{
  "num_key_value_heads": 6,
  "rope_theta": 10000.0,
  "lr_mult_up": 1.33
}
MLP neurons of a small language model. Each row is named by its layer, matrix (gate and up: input weights) and neuron, and shows model dimensions 64-127. Each number is 128 + 32 x the weight over its row's rms, rounded and kept within 0 to 255. A neuron's up and down rows have the sign that makes its largest values positive.
After each neuron's rows, "fires on" lists the tokens most often at its 100 highest values on Wikipedia text that the model never trained on. A number after a token or word is its count.

L5.gate333 [119 132 107 112 123 129  95 107 120 142 144 112 100  97  77 123  80 113 199 110 111 143 145 143 158 153 134 116 110 140 107 121 148 155  71 118 113 145 124  87 106 147 167 152  87 171 141  94  95 130  89 137 115 169 138 198  98 130 143  79  97 115  82 105]
L5.up333 [ 80 151 126 114 108 144 104 102 105 160 113 158  43 183 172  77 131 108 136 123 101 122 125 152  75 124  74  96 113 154 158 115 157  79 103  94 151 148  77 162 119 193 125 113  79 114 163 127 111 144 154  86 111  78 151 131 151 122 173 133 123 179 119 188]
fires on: "," 72, ")," 19

L5.gate313 [125 129 124 152 129 160 134 113 118 103 145 115 164 159 140 125 109 147 131 154 147 101 128 184  74 183 129 129 135 119 184  97 107 147 144 108 101 141 155 122 154 105  93 127 123 100  95 205 141 149 150 111 105  75 171 150 118 131  82  70 113 112 119  92]
L5.up313 [166 170 163 168 116 180 118 126  77 105 136  91 101  62 116  44 151  97  96 118 119 191 146 148 171 150 120 133  48  77 116 123 118 136 124 115 151 151 134 134  85 125 134 148 149  86  60 154 158 121 128 133 117  76 138 135 133 138 156 132 150 117 110 120]
fires on: "2" 36, "ra" 14, "3" 14, "ation" 8, "6" 4

L8.gate391 [116  87 166 153 134  60  95  73 126  92 150 123 117 189 167 102 154 103  99  58 104 104  97 123 128 125 155 117 125 186 130 118 167 127 146 168 100  86 140 147 131 101 142 116 171 117  89 119  92 150 140 141 108 133  79 123  89 143 172 110 155 114 121 124]
L8.up391 [110 192 219 121 107 126  70 119 134 129 107 133 146 102 151 107 116 125 147  93 106  67 116 140  74 110 136 178 101 144 100 145 171 185 125 129 118 137 136  67 133  47 141 116 171 143 125 129 117 125 152 118 119 108 115 108 105  66 105 100 110 113 120 133]
fires on: " =" 33, "ated" 16, "ed" 11, "l" 8, "it" 7, " used" 7

L9.gate160 [110  97 136 148 119  56  87 210 165 136 138 161 171 123 206 149 100 171 166  80 133  97 155 120 119 140 130 146 189 156 149 147 150 167 123 157 137 142 198 138 120 109 117 102 135 159  79 122 163 130 103 118  85  71 130 157  92 158 135  99  90 193 146 127]
L9.up160 [149 110 121 139 140 123 122 133 130  70 148 101 161 110 177 183  90 174 154 101 109 123 162  95 141 142 155 118 168 132 108 100 177 138 178 188  99 144 131 163 139 150 138 148 157 197  81 112 137 151  81 142 118 114  88 136 148 160 164 164 116 135 166 101]
fires on: "." 80, "\"" 11, "\"." 5, ")." 4

L3.gate348 [162 136 123  75 141 141  83 121 143 144 116 139 128 138 111 126  24 161 166 131 113  83 107 143 113 118  60 117 113 130 133 123  74 184 134 108 126 154 128 134  87 115 142 118 157 147  75 179  99  79 132 103 143 123 158 128 142 137 121 141  96  78 104 127]
L3.up348 [161 155  92 103 107 118 138 116 107 146 124  81  88 114  97 112  74 157 127  67  57 141 123 140  89 123 100 119  97 116  97 155  57 118 158  27 155 175 164 157 141 130 146  67 154  86 107 111 131 119  81  44  75 106 132 176 160 109 100 113 107 152 122  79]
fires on: " inv" 22, "res" 16, " prot" 11, " requ" 10, "our" 10, " due" 9

L3.gate285 [147 155  88 152  91 140 104  85  82 156 149 156 157 108  78  64 155 142  70 140  89 105 108 108  93 130  87 170 180 123 167 126  86 105 142 146 158 118 101 105 143 153 109 172 113 104  95 133 120 133 120  96  79 155  98 149 111 140  88 184 104 117 201  94]
L3.up285 [107 120 105 160  52 141 103 148 151 136 109 150  66 126 117 100 111 158 166 137 125 129 125 111 137 128 169 104  72  91 139 159 125 154  95 118 127 178 149  90 143 203 105 138 111 109 121 135 114 115  53 123  72 117  88 101 137  91 131 163 149 151 128  82]
fires on: "de" 19, " de" 19, " by" 8, "ite" 8, "ve" 6

L2.gate131 [143 160 127 118 110 154  96 177 112  90  81 116 130 183 104  81 157 132 122 156 155 172  87 106  95  99  75  85 118 164 132  77 119 131  97 141 156  80 135 123  53 135 121 147 144 150  96  53 128 165 116  60 179  94 136 118 118 138 113 118 121 116  72 113]
L2.up131 [160 122 168 114 152 181  99 178 108 120 144 121  98 121 131  96  89 147 116 152 199 125 102  70  86  77 154 122 108 169 145 169 114 146  80 145 109 151 108 147  99 136  41 150  94 109 136  89 160 142 113  83 146  83  97 121 156 124 121 119 113 188 159 131]
fires on: "ou" 18, "el" 14, "ly" 14, "o" 7, "ot" 6, "al" 6

L5.gate356 [ 93  80 143 155 151 149 151  85 211 129 163 147 214  92 148 166 215 143 116 140 155 112 112 128  56 173 141 109 168 105 145 138 135 138 106 126 158  74 114  98 132 117  96 113 142  83 120 146 122 135 137 153 190 157 138  80 131 136 129  85  84 115 154 178]
L5.up356 [129 124 147 162 150 191 145 151 194 121 138 112 158 121 108 164 204 124 172 146 147 160 142 126 143 118 147  92 125 101  85 145 129 171 132 153 119 142  85 126 108 179  68 168 121 168 142 114 152 108 130  91 152 165 156  94 160 119 190 129 135  96 154 154]
fires on: "et" 17, "artment" 12, "y" 10, "port" 9, "ey" 8, "st" 7

L9.gate338 [127 114 130 145  94 158 141 135 121 140 156 124 101 176 175 139  97 103  92 188 153 112 104 105  87 191 119 178 144 151 162  76 135 103 160 119 163  85  92  71 169 136 129 136 168 148 166 132 138 138 129 155 136  62 102 106 117  64 105 140 140 127 135 184]
L9.up338 [ 85 138 127 120 123 117 186 180 115 103 141 128 134  94 161 184  76 144 136 124 174 152  63 151  99 164 121 109  99 170 161 143 113 130 115 113 116 134 149 147 112 119  96 120 106 151 162  97  75  74 108 111 153 147 126 174 175 118  86 126  98 138 153  51]
fires on: "l" 42, "L" 8, " L" 7, "st" 5, "ell" 5

L8.gate303 [108 112 139  49 125 126  81 147 132 158 107 162 129 109 146 138 122  90 116 140 103  61 168 113 112 116  82 132 161 111 131 111 118 165  76 131 117  68 141 129  88 144 121 147 144 126  85  29 131 119 116 140 153 162  93 143  71 125 118 105 151 157 135 177]
L8.up303 [ 58 116  95 116 164 139 135 101 111 129  61 102 163 108  61 137 119 107 181 125  80 147  72 112 138 171 159 132 100  47  74 141 180 127 144  64 134 169 134 185 130 150  78 134 158  86  76 148 101 124 140 132 166 106 152  59  88 145 122 100  79  74 110 102]
fires on: " trans" 26, "ad" 10, "ing" 6, "ain" 6, "ild" 5, " New" 5

L9.gate62 [145 183 116  99  95 128 130  99  74 130 111 173 159 128 150 130 164 168 144 133 192  79 163 143  51 131 104 137 167 186 194 145 139 212  90 141 109 152 135  82 133 140 173 124 154 147 158 119 111 109 166 153 127 111 154 139  86 168  86 127 133 111 155 139]
L9.up62 [ 98 126 149 100 124 113 167 117 112 186 137  71 194 119 141 113 102 105 121 103 105 146 119 157 126 124 134 161 103 107 112  94 154  95 194 159  85 104 162 144  70 171  98 119 113  85 175 130 154 147  91 128  70 107 175 131  76 139 144  96 140 136 152 143]
fires on: "anc" 20, "at" 18, "c" 17, "uc" 6, "ig" 4, "os" 4

L8.gate425 [191 130 144 158 125 138 113 127  94  61 129 152 114 128  88 126 136 141 113  91 148 175 106 101 171 161 164 141 110 118 144 183 108 113 136  76  71  96  95 182 159 143 129 109 125 153 146 120  91 103 164 126 186 112 141 127 130 151  83 165 174 105 156 173]
L8.up425 [ 97 131 142 101  84 143 129 152 151 102 150 143  70 145 157 135 119 137 100 110  92 142 138 150 165 103  64 122  60  98 115  85 159 110  94 164 142  74 124 171 125 182 163  66 111 114  93 137 164 133 163 152 138 175 101 105 106 179  75 176 155 149 137 158]
fires on: "ter" 14, "f" 12, "ur" 11, "ic" 8, "port" 8, "T" 6

L2.gate90 [ 80 126  60 125  95 131 120  82  95 121 135  66  80 143 232 153 160 169 105 100 118 143 137 155 119  84 106 118 181 105 138 150 108 130 139 114 129 105 138  55 161 138 126 122 159 143 165 153 153 132 152 124 162 139 150 177  97 118 165 103 141 159  92 126]
L2.up90 [ 74 119  91 105 135 185 111  85 146  93 113  65  77 145 232 150 146 161 103 137 110 147 151 155  89  33 105  89 157 134 101 140 108 114 100  87 143 105 139  60 144 179  97  78 158 153 159 139 136 157 124 129 151 118 180 185 100 135 155 126 145 178  84 146]
fires on: "\n\n" 49, "\n" 12, "op" 11, "ar" 7

L8.gate183 [132  77 135 128 141 145  74 140 116 123 106 137 112 179 177 157  96 144 143 140  94  86 158 104 143 158  82 191 112  93 162  90 112 204  76 136  97  89 121 111 178  81 150 133 102 127  60 105 155 101 146 112 129 108  96 125 132 136 127 165 147 141 154 137]
L8.up183 [151  91 158 192 156 128 106  61  77  86 120  76  97  99 158 116 127 120 154 171 118  94 132 168 182 117  93 120  94  95 112 139 103 147  94  91 174 122 112 132 105 128 129 156  99  85 101  85 134 126 127 108  99  72  96  77 120 116 154 140 186 133 186  65]
fires on: "or" 23, "id" 16, "our" 15, "ad" 6

L8.gate372 [122  82 147 167 127  97  90 115  63 162 125 160 143 114 160  70 171 128 125 134  92 129 121  84 105 175  93 154 123 113 131 153 136  45 116 134 142  89 166  86 197  82 107  98 180 118 114 113 124  85  53 103 144  64  89  86  54 116  84 177 114 162 187  87]
L8.up372 [178 154  89 156 101 109 135 135 101 124 159 133  76 158 164 148 117 139  96 147 121 162  89 144 152 112 120 153 126 112  96 130 111 112 137 118  83 144 157  92 147 121 103  96 170  68 127  92 103 105 108 136 133  79 116 145 109  92  67 104  88 112 188 105]
fires on: "l" 41, " bl" 18, " L" 11, "ec" 5, " Bl" 4, " bec" 4

L9.gate100 [ 80 155 120 116  99 144 144 178 179 108 162  81  95 139 112 113 117 125 149 131 130 131 142 105  96 181 119 134 125 127 103  86 155 150 134 193  93 130 151 124  85 128 101 137  81 186  93 117  64 136 170 169 201 139 112  94 105 121 150  75 155 118 146 144]
L9.up100 [139 143 130 159 116 127  93 127 140  98 148  62 160 145 140 161 148 113 132 131 104 119 141  88 152 151 178 166  95  68 142 166 136 133 114 122 124 118 157 104 109 127  92 118 172 115  91 183 171 144 158 168  77 141 132  57 124  88 130  90 119 158  85 177]
fires on: "ey" 11, "es" 11, "e" 10, "y" 10, "ed" 7, "ent" 5

L9.gate447 [ 94 144 106 151  94 123 199 132 133 121 132 207 141 115 113 103 141 157  69 182 157  99 153  78 190 103  77 124 161 166 170  34 140 139 125 127 130  94  89 124 134 116 162 151 100 112 157 127  98 151 190  95 133 158  70 151 102 136 103 149 112 132 179 159]
L9.up447 [ 70 104 156 121 110 117 174 118 162 132  86 141 110 115 148 124 172 168 122 149 119 161 137 148 117 139 151 108 125 142 140 125 104  72 103 143  97 146 128 189 101 153  71 106 163  79 113 135 125 186  52 140 142  61 123 167 127 148 139 122 179 119 135 209]
fires on: "s" 22, "a" 12, "an" 8, "ot" 7, " Co" 7, "t" 6

L5.gate173 [ 60  93 141 115 116 137 186 169 131 138 159  95 132 110 129 169 130 177 101 142 163 112  72 152  75  73  78 104 146 134 112  67 141 141 145 117 194 110 133  72  85 116  94 116  95 111 117 109 162  99  80 120  88 108 129 189  25 169 112  67 165 158 119 146]
L5.up173 [ 85  97 110 144 104 127 130 171 145 124 125 110 130 159 184 169 162 145  96 122 139  64 108 154 114  77 165 136 152 151 137 107 100 112 130 162 126  91 150 123 104 151 155 160 147 171  71 139 147 166 101 117 173  98 123 107 128 135 109 150 146 142 103 117]
fires on: "\n\n" 72, "\n" 15, "″" 10

L2.gate298 [ 61 107 168 132 124 113 170 122 135 168 124 109 109 107 146  97 172 149 154 141 126  94 100 127 118 131 114 149 155 144 174  95 169 177 132  70 138 105 140 113 156  64  52  90 136  97 127  63 116 158 109 108 166 140 127 128 105 157 140 115 132 159  81 164]
L2.up298 [ 83 144 122 128  98 160 152 123 157 138  78  96  73  73  96 123 128 103 182 152 135 171  44 102  81 101 122 110  89 143  82 128 150 157 129  84 178 142 148 120  86  90 129 101 156 105 124  72 135 162  59 110 139 151 175 121 111 187 122 179 107 119  97 128]
fires on: "ate" 56, "ist" 10, "ing" 10

L8.gate436 [154 107 156 199 127 119 163 112 104  71 119 168 156 160 176 128  71 138 130 111 126 138 100 147  79 186 101 146 110 131 117 156 125 126 170  95 162  66 114 204 156 153 166 102 167 156 139 133 109 161 150 150 128  87  88 159 162 139 158 176 118  97  94 129]
L8.up436 [119 150  70 160  88 196 123  76 170 168 124 106 125 144 109 103  94 112  81 101 116 134 110 141 110 104 109 145 117 130 142 141 118 120 144 130  95 127 113 129 118  96 130 139 196 138 118  97 137 192 167 147 100 159 148  57 139  80 119 131 105 145 117 114]
fires on: " P" 13, "d" 13, "b" 12, "w" 8, "t" 6, "ob" 5

L2.gate385 [116 135 145 144 101 124 147 113 118 156 181  93 133 223 153 131 153  95 146 114 137 127 123 137 143  68 127 118  97 173 124 163 166 155 111 106 134  99 152 169 124 107 134 108 133 118  63  94 101 159 123  81 131 152 162  91  56 134 177  69  99 143  54 122]
L2.up385 [184 135 114 114 147 194  91 155  93 133 171 125 193 133  65  84  89 139 176 185 129 125 111 161 106  72  50 130 103 141 150 146 144 188 118 157  87 135 111  96 170 116 137 151 128  72 115 152  91 136 125 158 134 148  22 170 121 152 149 107  98 108 174 169]
fires on: "e" 27, "ated" 14, "ary" 11, "ed" 10, "ce" 6, "ard" 6

L8.gate57 [161 103 194 208 136 148 106 156 132 154 146 127  96 149 151 188 170 101 159 116 125 107 138 140 116  93 133 132 152 110 131 154 136 153 114 136 132 107 110  86 129 110 142 105 190  58  76 121 139 207 117 136 106  98 150 129 114 132 109  21 172  67 118 106]
L8.up57 [131  95  47 124 128 135 141 148 149 120  76 129 140  84 166 182 101 126 131 123 170 163 142 153 124 131 116 155 202 141 161 141 179 140 197 113  93 133 127 126 100 147 115 185 155 131 148 164 143 137 138  89 139 105 150 167 140 149 104  97 164 112 146 129]
fires on: " stud" 16, "ud" 12, "ut" 12, " man" 11, "ict" 10, "em" 4

L2.gate156 [105 137 101 217 123  87 126 162 138 147  93 116 152 107 116 168 130 178 119  99 113 117 129 171 149 126 174 109 151 148 152 106 114  98 175 151 150  93 173 169 102 105 101 135 125 114 119 130  95  98 132 164  96 125  98 189 117 154 141 168  73 154 118 111]
L2.up156 [146 113 131 158 151  90 138 166 143 129 175 135 163  93  92 126 126 176 107  60 164  73 141 141 110  83 180 154 133 163 170 110 158 114 200 189 161 135 155 118 106  76 105 139 126 160  79 162 119 111 107 158 104  94 162 135 138 126 136 158 104  95  95  75]
fires on: " class" 23, " art" 15, " general" 10, "ersonal" 7

L8.gate423 [111 131 125 159 189 147 119  47  96  44 147 127 206 130 137  96 136 138 109 123 134 104 156 101  92 160 154 114 152 142 172 121 129 108 184 162 138  71  91 112 176 131 179 128 116 114 170 122 153 147 170 156 110 119  92  47 143 130 101 108 220 124 122  80]
L8.up423 [118  73 187 118 127 112 156 115 147 146 167  47 157 140 132 195 127  86 125 144  77 142  46 147 189  88 145 149 132 158 113 133  56 122 148 119 181 135 122 117 130 114 151 124 153  84 125 143 147 151 117 145 162 168 164 141  90 182 154  58 116  81 153  82]
fires on: "m" 39, "ig" 11, "ol" 8, "," 7, "he" 4

L3.gate307 [ 97 110  97 139  98 133 164 153 130 170  95 177 149 148 120 139  93 103 124 100  91 108 122 164 116 118  95  52 138 114 102 129 158 101 142  93  56 126 144 102 171 130 142  52  57  94 119 126 103 188  86 126 100 164 127 187 103 155  60  92  95 162 119 135]
L3.up307 [ 86 166 115 117  57 172 113 131 122  89 129 118 165 144 102 142 144 166  93 136 119 194 198 170 120 107 136 134 121 150 116  69  56 115 200 156 131  46 117 168 152 151  90 137 118 129 113 148 144 142 189 108  92 107 111 137  98 122 136 154 137 100 149 224]
fires on: "2" 34, "te" 24, "ing" 11, "e" 8, "1" 7

L9.gate85 [ 65  91 166  85 119  95 163  97 183 110  85 188 169 183 129  81 145 146 112 114 169 110 172 121 142 113 154  72 134 129 162 165 133 155 105 138 169  87 109 123 146  91 167 151 155 101 150 152 126 112 124 132 124 168 159  94 139 140 151 126 132 124 115 142]
L9.up85 [ 91 138 185 137 179 102 154 114 127 141 131 148 204  97 144 148 128 190 125  89 127  91 156 159 132  78  79 136 146  90 140  76 133 151 220 143 122 133 111 129 141  68 166 182 113  83 166 155 156 127 137 122 119 135 174 108 151  65 163 140 149 123 121 133]
fires on: "at" 21, "it" 17, "ot" 9, "ig" 8, "u" 7, "ant" 4

L2.gate374 [ 43 121 138 160 159  71 103 173 100 110 214  49  85 171 120 122 167 171  83 106 143  99 138  96 153 113 124 146  98 141 134 118 147  96  56 172 102 126 192 137 136 122 152 128  94 153 109 135 100 101 135 168 166 166 134 150 108 101 101 152  88 145  95 103]
L2.up374 [151 136 141 100 147  62 163 102  99 114 169 107 100 142 155 117  67 135 159 126 170 104  79 117 123 114  78 136 130 138 112 170 141 142  80 174 136 132 124 135 115 128 120 117 156  69 110 127 164 116 177 143  92 121  68 123  78 113 160  66 132 143 163 127]
fires on: "age" 33, ":" 18, "ight" 6, "el" 6, "est" 5, "ic" 5

L3.gate111 [133 154 115 111 173 159 120 160  98 184 144 170 171 172 139 159  81 115 117 181 137 138 190 108 152 130 139 109 162 193 108 103 137 137 101 166 101 117 139 132 118 109 133 157 157  86  45 133  76 114 178 142  97 113 109  76  40 140 117  70  99 177 152  76]
L3.up111 [125 159 125  47 108 105  73 118  56  99 124 128 141 112 138 102 133 100 115 147  92  93 188 111 113 125 132 154 127 122 127 114  97 162  91 121 140 119 164 120 136 106  87 154 170  95 101 150 114 163 158  94 125 150  91 117 156  74 111 139 119  97 185 168]
fires on: "al" 19, "are" 16, "ation" 7, "arly" 6, "ar" 4, "ac" 4

L8.gate345 [177 152 150 141 113  66  84 150 128 146 115 177 108 148 148 162 108 129 139 119 115  87  97 121 118 138 149 126 152 145 133 142 118 165  85  87 130  78 126 127 144 153 120 158 155 129 146 165 119 150 168  92 113 133  94 113  85  52 147 133  50 106 178 130]
L8.up345 [104 133 108 176 153 118 124 137 150 115 120  97 132 110 133  77 114 150 220  69 126 147 192 137  99 101 163  98 180 233 119 159  73 143 115  95 128 110 123 117 171 106  87 138 138 160 179 137 134 163  94 206 102 144 156 106 148  82 145 109 104  96  96  93]
fires on: "," 33, "al" 7, " K" 7, "c" 5, " " 5

L5.gate186 [ 42 131 133 129  73 111 133 118 115 140  81 162 153 149 176 155 103 145 111 115  82  57 124 167 117 100  83 150 178 153 134 162  95 143 110 185 154 135 168  55 110  86 221  85 166 183 144 122 145 131 170  92 183 142 140 112 100 162 146 188 118 125 143 135]
L5.up186 [151 187 165 167 112 120 127 147 134 166  96  63 155 174 101  84 183 112 133  99 111 103 149 100 176 167 164 158 114 140 146 158  85 102 105 137 120 140 142 119 144 142 152 114  97 101 137 185 154 173 191 105  90 117 138 144 184 105 141 105 129 101 112  86]
fires on: " V" 35, " N" 16, " S" 11, " U" 10, " On" 4

L9.gate53 [131 121  94 106 151 140 120 135 142 139 115 126 210 176 145 134 109 116 138 171  78 181 135 109 180 163 111 125 137 173 161 146 207 120 159 176 175 137 161 116 191 145 137 165 127 148 176  72 107 140  97 164 123 177 130 108 196 141  81 115 134 131 179 120]
L9.up53 [140 116 157  77 127 135 145  56 186 163 139  98 124 189  79 123 116 131  78 143  95 118 107 114 159  53 154 121 132 136 111  82 123 119 134 109 145 174 171 136 146 153 160  62 164  84  75 125  67 111 120 125 122 103 115 141 184 125 128 153 166 115 131  56]
fires on: "c" 24, "unn" 10, "oc" 8, "\n" 7, "ost" 5, " Go" 4

L3.gate116 [153  81 102 158  82 167 208 166 110 203 156  80 124 155 121 125 132 128 109 165 149 183 135 116  79 130 101  94 142 119 116 155 160 125 149 111 149 119  62 117 119 115 159 127 108 129 139 140  80 186 151 170 103 109  96 135  71  85 123  63 128 133 178  91]
L3.up116 [154 189  91 140  85 127 167 155 102 121  69 131 166  90 125 113 170 128 127 158 113 154 145 125  66 182 188 141  95 170  83 106 105  77 127 169 148 160 128 100 136 128 111 177 151 152 119 166 128 127 162 163 102  69 145 139 114 134 127 121  56 148  94 111]
fires on: "ad" 29, "20" 10, "e" 8, "W" 6, "el" 6, "2" 6

L3.gate265 [125 111 100 178 137 142 164 163 149 123 145  88  98 204  89 122 174 153 129 121 174 138 104  84 182 107 118 141 107 159  90 101 123  94 102 144 175  15 103  90 167 160 134 143 115  86  92 136 126 123 116 108 174 165 132 148  97 109 138 160 131 119 148  99]
L3.up265 [147 123 137 159  46 130 146 168 143  92  92 126 150  76 143 173 115 138 117 175 114 146  96 171 147 127  90 142 150 110 168 101  89  86 121 175 141  82 162 140 128 145 101 117 122 108  75 125 158 189 182 145 169 137  52 181 175  97 115  71  78 117 107 216]
fires on: "ated" 40, "ed" 23, "ra" 12, " Born" 5, "ized" 5

L5.gate298 [120 184 136 141  89 109 102  87 145 144 169 138 141 158 130  92 154  97  70  83 110  47 124 161 115  86 154 111 158  94 147 158 100  94  88  92 145  52 114  63 150 113 124  90 139 148 110 184 116 158 139 103 158  73 155 166  89 129 105 117 130 131 175 115]
L5.up298 [100 207  98 167 122 157 156 125 104  83  80 105 179 153  85 122 144  57 105  81 122 152 134 105 121 152 155  90  98 189 147 134  93  95  83 106 122 106  88 103 132 126 145 104 163 153 135 130 122 197 132  73 105 149 133 126 158 128  83 114 128 102 164 128]
fires on: "," 58, ")," 24

L9.gate298 [124  88 151 124 149 134 107  50  82  96  86 137 167 175 123 150 170  57  88  73 124  55 107 141 126 115 130 182 126 176 147 135 107  73 144 107  90 130 110 145 184 114  98 112 140  75  94 153  96  98 110 162 174 125 162 190 123 132 106 145 137 159 184 119]
L9.up298 [134  58 194 142  58 116  40 169 151 121 161 134  83 138 102 173 194 121 103 110 132 148 109 138 131 108 167 158 170 144 134 125 136 161 146 102 137 119  96  89 170 119  94 105 148  93  95 128 119 139 139 189 104 165 103 204 112 175 173  90 113 114 140  73]
fires on: " M" 52, "m" 19, "M" 7

L2.gate260 [148 112 153 152  81 119 146 127 141  94 109 166 178 160 111 106 167 114 142  78 168  98 135 113 136 152  74 103 132 134 125 183 130 136  89  93 154 151 138 116 202 110 115 129  89 124  80 158 114 104 125 146 145 192 156  84 161 135 162 178 167  98 180 126]
L2.up260 [ 78 109  99 115  89 160 137 146 183  94  71 171 153 137  99 169 124 201 128 159 126 181 136 110 115 110 102 125 145  76 151  42 121 163 120 120 140 136 102 116 126 117 105 137  83 133 126 101 143 122  98 132 132 164 124 141 151 144 114 182 143  85 157 143]
fires on: " found" 32, "ult" 10, "ur" 9, " own" 9, "ic" 7, "ir" 5

L5.gate191 [127 129 136 150 132 152 157 179 148 126 133  93 118 164 156 137 136 141 107 132 174 108  87 166  54 124 110 151 130  65 174  87 129 110 126 109 138  67 159 112 149 170 139  75 110  75  88  97 124  86 105 124 141 117 124 136 129 112 114 103 122 173 102 151]
L5.up191 [173 127  74 170 123 102 196 126 110 118  68 131 150 127 147  80 140 104 142 114 174 167  82 116  77 160 142 139  86 143 122 151 126 184 124 100 134 115 140 109  58 160 144 100 132  89 102 139 139  40 127  98  71 131 147 126 164 130 126 101 155 118  79 128]
fires on: "l" 24, "st" 13, "3" 10, "6" 8, " R" 7

L2.gate355 [145 103 130 123 112 110 103 148  73 118 158 109 147 161 134 111 125 201 169 111 126 165 111 176 118 121 125  95 164 136 160 142 235 173 148 112 131  87 106 142 153 115 153 162 111  85 143  95  81 151 115 161  73 119 118 124 138 140 158 147 179 133 118 128]
L2.up355 [ 85  71 137  66  73  66 144 146 168  92 115 127 127 133 201 145 120 135 172 105  73 135  96 105 140 159 106 161 158 144 112 130  97 125 149 159 133 159 181 135  62 192 149 120 159 159 124 101 173 151  72  85 143 124 108 176 134 119 112  78 100 125 167 112]
fires on: "\"" 53, ")." 30, "\"." 7, ")" 5, "]" 5

L8.gate95 [156 111 157 111 153 115 171 175  99  92 127 174  91 142 173 131 101 201 112 128 168 109 175  84 162 143 177 131 117 160 145 112 143 160 124 121 130 157 167  73 154  75 199 103 168 140 104 110 148 134 203 199 132 139 138  99  87 165 130 158 151 162 136 123]
L8.up95 [120 101 107  91 141  87 125 110  98 147  56  90 165 145 137 114 133 133 100 112 137 146 129 156 123 108 136 103 109 126 130 112 110 179 156 161 132  85  97 162 126  94 182 161  96 138 155 159 114 111 138  83 117 129 201 122 118 116 151 130 150 115 193 175]
fires on: "ur" 54, "at" 12, " Sup" 7

L3.gate6 [128 129  77  82  71  79 120 142 109  76 134 126 136 151 125 183 118 174  86  89  90  41 141 124 144 125  89 168 174 114 132 103 107 140 147 146 162 112 140  97 147 120 106 104 156 163 168 148 134 165 132 101 153 146 113 145 179 152 120 134 182 118  69 138]
L3.up6 [158 105 119 163  69 138  86 200 198 125 118 134 190 117 109 163 175 148 206 166 182 118 153 110 110 133 129 141 160 102 138 126  68  96 126 178 135 179 101 108 167  90 159 113 166 127 125 115 128 107  76 108 146 117 141 135 118 120 209 122 152 140 106 131]
fires on: " I" 28, " Q" 9, " U" 8, " N" 7, " Or" 5

L9.gate353 [119 169 120 120 145 172 119 138  96  73 173 119 131 200 203 129 135  92 114 126 114 126 125 102 166 149 105 129 160 174 145 106  94 140 100 168  80  87 125 125 187  80 194 116  93 164  78 102 113  89 151 145 114 187 159  79  47 123 111  99 148 152 111 102]
L9.up353 [ 98 170 113  64 152 150 198 164 124  89 149 112 135 115 133 120 136 126 117 134 111 122  62 119 128 119 102 113 140 175 126 149 112 200 123 157 129  96 163 153 140 141 124 126 126 151 144 108 137  96 138  99  70 152 153 151 151 112 132 131  76 121 227 122]
fires on: "at" 30, "el" 13, "est" 8, "et" 7, "hel" 5

L2.gate223 [ 93  74  88  55 115  95 137 177 123 144  86 105 199 113  99 112  83 119 134 111 143 111 114 118  93 105 101  92 113 166 177  56 100 116 120 138  92  51 138 185 150 120 108 134  84 123 137  96 150 116 170 116 134  89  91 169 129 112  76 166 104 213  61  87]
L2.up223 [134  68  77 112 150 102 143 120 130  87 137  86 140 103 128 129 112 133 122 144 116 137 107  94 132 110  98 122  98 130 133 129 133 132 172  93  94 116 141 202 114 108  52 118 116 161 173 127 138 155  57 146 107 190  85 138 142 163 114 135 135 168 106 152]
fires on: "A" 16, "ime" 14, "ou" 12, "el" 10, "ge" 9, "te" 6

L2.gate415 [155 154 156 168 120 146 117 112 179 141 126 118 150 140 155  76 145 135  95 140 107 145 151  86 167 166 147 145 158 105 139 145 174 125  98 139 137  81  86 171 153 163 116 118 194 113 135 120 152 190  98  94 160  86 108 153 205 118 123 197 104 154 173 135]
L2.up415 [142  79 140 145 152 183 102  83 127 196  77 128 135 112 142 133  68  68 156 104 127 156 144 167  75 125 142  88 138 132 119 162 180  82 128 113 136 139  90  92  77 163  74  88  95 139 128 133  98 185 114 171  97 112 112 130 137 102 135 146 144 100 131 189]
fires on: "–" 15, "w" 12, "b" 11, "ev" 11, "ue" 10, " Mc" 7

L5.gate113 [160 135 162  83 118 173  85 114 165 185 159  62 141 142  95 111 154 122 135  54  98 143 137 121 118 134 187  94 125 132 107 207 163  84  53 145 113 168 111 127 112 141 146 172 172 112 113 122 125 195 104 142 135  94 123 125 126 188  57  65 145 125 136 116]
L5.up113 [170 144 130  66 132 166 125 105 151 185  86 101 124 233 115  85 149 103  45 162  88 104  91 130 188 155  84 113 146 181 132 172 140 129 111 146 131 114 129  92 101 112 150 137 154 180 150 121 154 117 157 147 136  77 108  97 129 107 137 109 152 119 102 114]
fires on: "r" 26, " " 17, "ch" 16, "yl" 6, "rew" 5

L5.gate28 [ 72 160 129 169 115 191  77 185  78 104  54 123 165 115 158  78 175  87 146 157  61 150 123  85 156 130 136 173 124 115 122 171 132 111  53 160 114 128 191 121 129  70 125 143  98 145 104 123 113 154 124 148  85 197 107 123 117 111 147 169 106 158 121  81]
L5.up28 [149 142  97  83 142 126  93 122 117 106 132 127 196 118 138 128 114 129 107 167 119 146 149  89 157 189 164 107 124 205 118 157 136 171  95 125 146 112 151  89 217 100 154 184 162 133 175 164  94 136 125 145 137 147 137  79 110 140 127 126  72  67 104 178]
fires on: "r" 50, "ar" 19, "ant" 10, "al" 4